config.toml
n_kv_head = 4
activation = "geglu"
attn_scale = 0.102
bias = "none"
lr = 0.00071
grad_clip = 2.0
batch_tokens = 32768
seq_len = 384
doc_mask = true
train_tokens = 458200000
dataset = "wikipedia_en"
MLP neurons of a small language model. Each row is named by its layer, matrix (gate and up: input weights) and neuron, and shows model dimensions 112-239. Each number is 500 + 50 x the weight over its row's rms, rounded and kept within 0 to 999. Numbers have three digits each. A neuron's up and down rows have the sign that makes its largest values positive.
After each neuron's rows, "fires in" lists the words (lower case) most often at its 100 highest values on Wikipedia text that the model never trained on. A number after a token or word is its count.

L4.gate322:413487508474504488571601514486551472456495485515489457507428398531415469468487501520509515534473510487502540438530508556459517439505541498535505618538518502442503470560460510528556554428458456613503470538518459518532456435504526478375440530479444475547485410468440502507453411539657477550493469485488531451530505416540506546505467515591549500547513466624577451395569493452579502490499
L4.up322:504450521529522477500519514509494502486491515518598448485503481471473440454528459507517564512455439524483478490521579387530666549486518470555385620557468563542474576472467447505542475485430568540448521513524492497623537525474524439480508587420475480464495518422467506399496514438469391488521520369455575518538463524444571574516512515507505568514450487534476499454585498516517459498500
fires in: "of" 84, "pitched" 5

L4.gate46:479509425502502565516546503556453539473501449497481502512508519486478541561457499499472543499485515540558505550424499447488526506481513473569529480551495484525468489492568564522515434547516391525472549492605532443528486520547552475478438521470515518509366449555425598517559477648490581462472468504535517495518536485599537506518544442560589540560455493546447481466492615449492496359563
L4.up46:556506501502508450488416493397414531484481543571515483479529495497483517493584454456521475609498507604550468527457479495510481404488514499476440494589554504468482497516438440504469518511491515421509483482445635508530463475448513535529497567501445524506547525566483482465510530484586506455511537440480554532484588408507483511381459461558528480511461418515446456399472548474346426405581
fires in: "when" 21, "of" 14, "well" 12, "ozone" 6, "frac" 4, "exposed" 4

L6.gate826:439436499469432466508541518539555655553543500465465412538413430519580491461552490538519518400501542511569440500493501408412573581466530424465483539534551506580619457505540518453545494568535540499488476466570385410568536478549501517575503547435506603521498446504582571475413579586466585574482516496502488472474410512513563547462529455520442465496538530489436505505444460484546478470489
L6.up826:439451534477491474522510454544587510499482460559456567520470473555473565503511552426461513516475504460539390523553461465569466473529485468521504615503593487539568569470453506469525585512583418547574524532526499472540583518475443588478456476525536520397529482466584484586366559492476537610540576468505497463504378552468472447569563531547521450449504509526455571454509433501593482443440
fires in: "such" 27, "of" 10, "galad" 5, "charalampopoulos" 5, "hilal" 4

L10.gate576:448420465473510472555591434488531424518484510420487502431551473574520512467448421543520528472521459574578486551545479492534413582500487459501470482483487545511577469511503539488459536587598504472539446561519572433526483432547525392571526499596435534531523571501587560502468510523522516483446511439608479486514499544483463491516547505447425506439515524566469419465555487405528523496449
L10.up576:576458605507495512462475589448453471444441444522490530519534529462466463479542440500490541483449541538510466599504511543620591463490496550459487590447462514466458516487446413491516517507417474509526468514520618616547375392539477409510489481446483482510383437432523540411486483552517544476557502504481519458432466414461574486564423466553502528448567481477558494471492582427503465555487
fires in: "4" 23, "5" 18, "3" 15, "6" 14, "7" 7, "windows" 4

L7.gate4:470555558532551489619515531548478488535471495490532462520460366547453555477576519500549568562509483445650440463513576535496475480530496583482479550534567469398538544556536490449525466500544506552436508597496446469552510479506467477498471583521525428493495513406469451518529423464580487560467487449498478543525445507490404439572494569486476468624480534607551500491514492417534509515498
L7.up4:529509413530480472460450461523434441519589519504559546495558422464523453511501531602484504553445506451481514463559485462485420527499489556380576419523465569482489511465508496482382491470568546523491493468518500571401457458549540546466532411549496554503477438448502468389478454466533521557396525432575427448448541491496463463491541506599556459473495509585608547503495456462454580422451
fires in: "had" 13, "has" 13, "having" 11, "also" 11, "have" 8, "already" 5

L4.gate42:581512447479429493528592512483621543627497466522425484513471551474411520542494460455499518465481523493492531575533501481628519574563480575514513479523522479498474447413545490524520519497476451610552485466469537526398508528495544519501427478538520487528438498405531516534584494551553456503488523556490491539520506475555486575526423470502596461536535522549523474404484580505526491423536
L4.up42:434478482573508500440561530507519431515447512489455401458471530536442440592496485548519468455489514504569445421555566342544468412563454526566387526545502603519463444561508467468454449487499498557480550510526452420515497542484502480451502557484422464411598535534583523494490449407542446467510496449499528467512473486527468464506524456515518523538502479562463524470559470462528446510480
fires in: "of" 63, "courdimanche" 4

L7.gate745:530358481477490494560498505482501613477432531478484501536448492465555458587518523516530546648426524522478504460591482539479408477484558423605557544523457595505402540458456567524467524559605363551470398575519527493537468574472521518471570565536439381482417489438500552492478518518473446503544544438555384443498561382455457442525518458467550435491504544538516520551585495454502428560386
L7.up745:491520516547530471477463518502509512494416484486412523387530506501519476507628559573534477556437516519479478510470469505459472387571514428494491518514516474488432522484480528522463566512462445583577504542562474559560547497449482495465529470575395482472502501450480534478471489626552450430478535467581543440481497490439442532479465470426597505464410447428519513550593475549557498481427
fires in: "to" 34, "had" 32, "avalanche" 4

L10.gate846:493429446509512566526579587482473536518552496459529482546503476428438489484532440584472442474424570446511429521564455479485490615502438554555537559545447491472492561408471524481547462548562540484457418536480529465567519496581492483534480559416471527510389498614505494516493449466443533551611597452553511444532442449572506499536549536493498429559406469539476530429434454562561510506484
L10.up846:454528486508439476577488459497406518500467536495510512507522464443562458554415559409519455475418523498618423567514503464573546541446451589533451513536502458475494410462481533474535427410581549477524480540463523522512439600527525513532477543578453513523420523533555547496449544524452594493474555559488503479528397434534458452480507518521516395482453443537388566507485418488470499498477
fires in: "from" 74, "of" 14, "since" 10

L10.gate6:547473452491462456467529533496436495531478533450589496551587421350488544510490502606515442530502616478510460494505491504495492613571545578441607527462534499589398493504554420488536444446576487579501561501431443497452547575479484514486513492527594430500490525445532492544507485530463504554380640464498502413506547407531467439463513398541530483497521517521419552550427523538534484519535
L10.up6:502547422449542503482477440582530460539557455403528567432448525494575565472602557538511517527510509464484478483519487482517575593505503500512540547479531414516547541502513434422591462417475514477439513557449559523527585490521536540492525517583566450449488491466459452477503522552383476496563509504573531490504490556510459606477527684513459503582486483495492548479552467472469557441581
fires in: "born" 16, "located" 11, "died" 11, "since" 10, "arrived" 6, "is" 6

L4.gate684:472463447496446485546507526527521573580554437420418382576518496438444568525510439512488437529471466477413460494527580482561506487491441533437539504512464493364397472510405513536523445476511469476496500479504480564587504481509470592466463425517477467419432454529459521619486527513450474530478467514499585539517495484536541467445618474467553435507475493552510517404474462551653468502474
L4.up684:511533427540562544490563431468566611516516487439592502495466461485542554492468481536573518527515555417508425559439501411536477545498429583483500545578486490443440465559534538532434506380465553584521481451452499514497619471566565503474516513445571519454461424496457514519422570494532457576431632524566673562477594534535414546463529458476475537448527556554497512494441490564564476488537
fires in: "from" 44, "vulnerabilities" 7, "concerning" 6, "vicuña" 6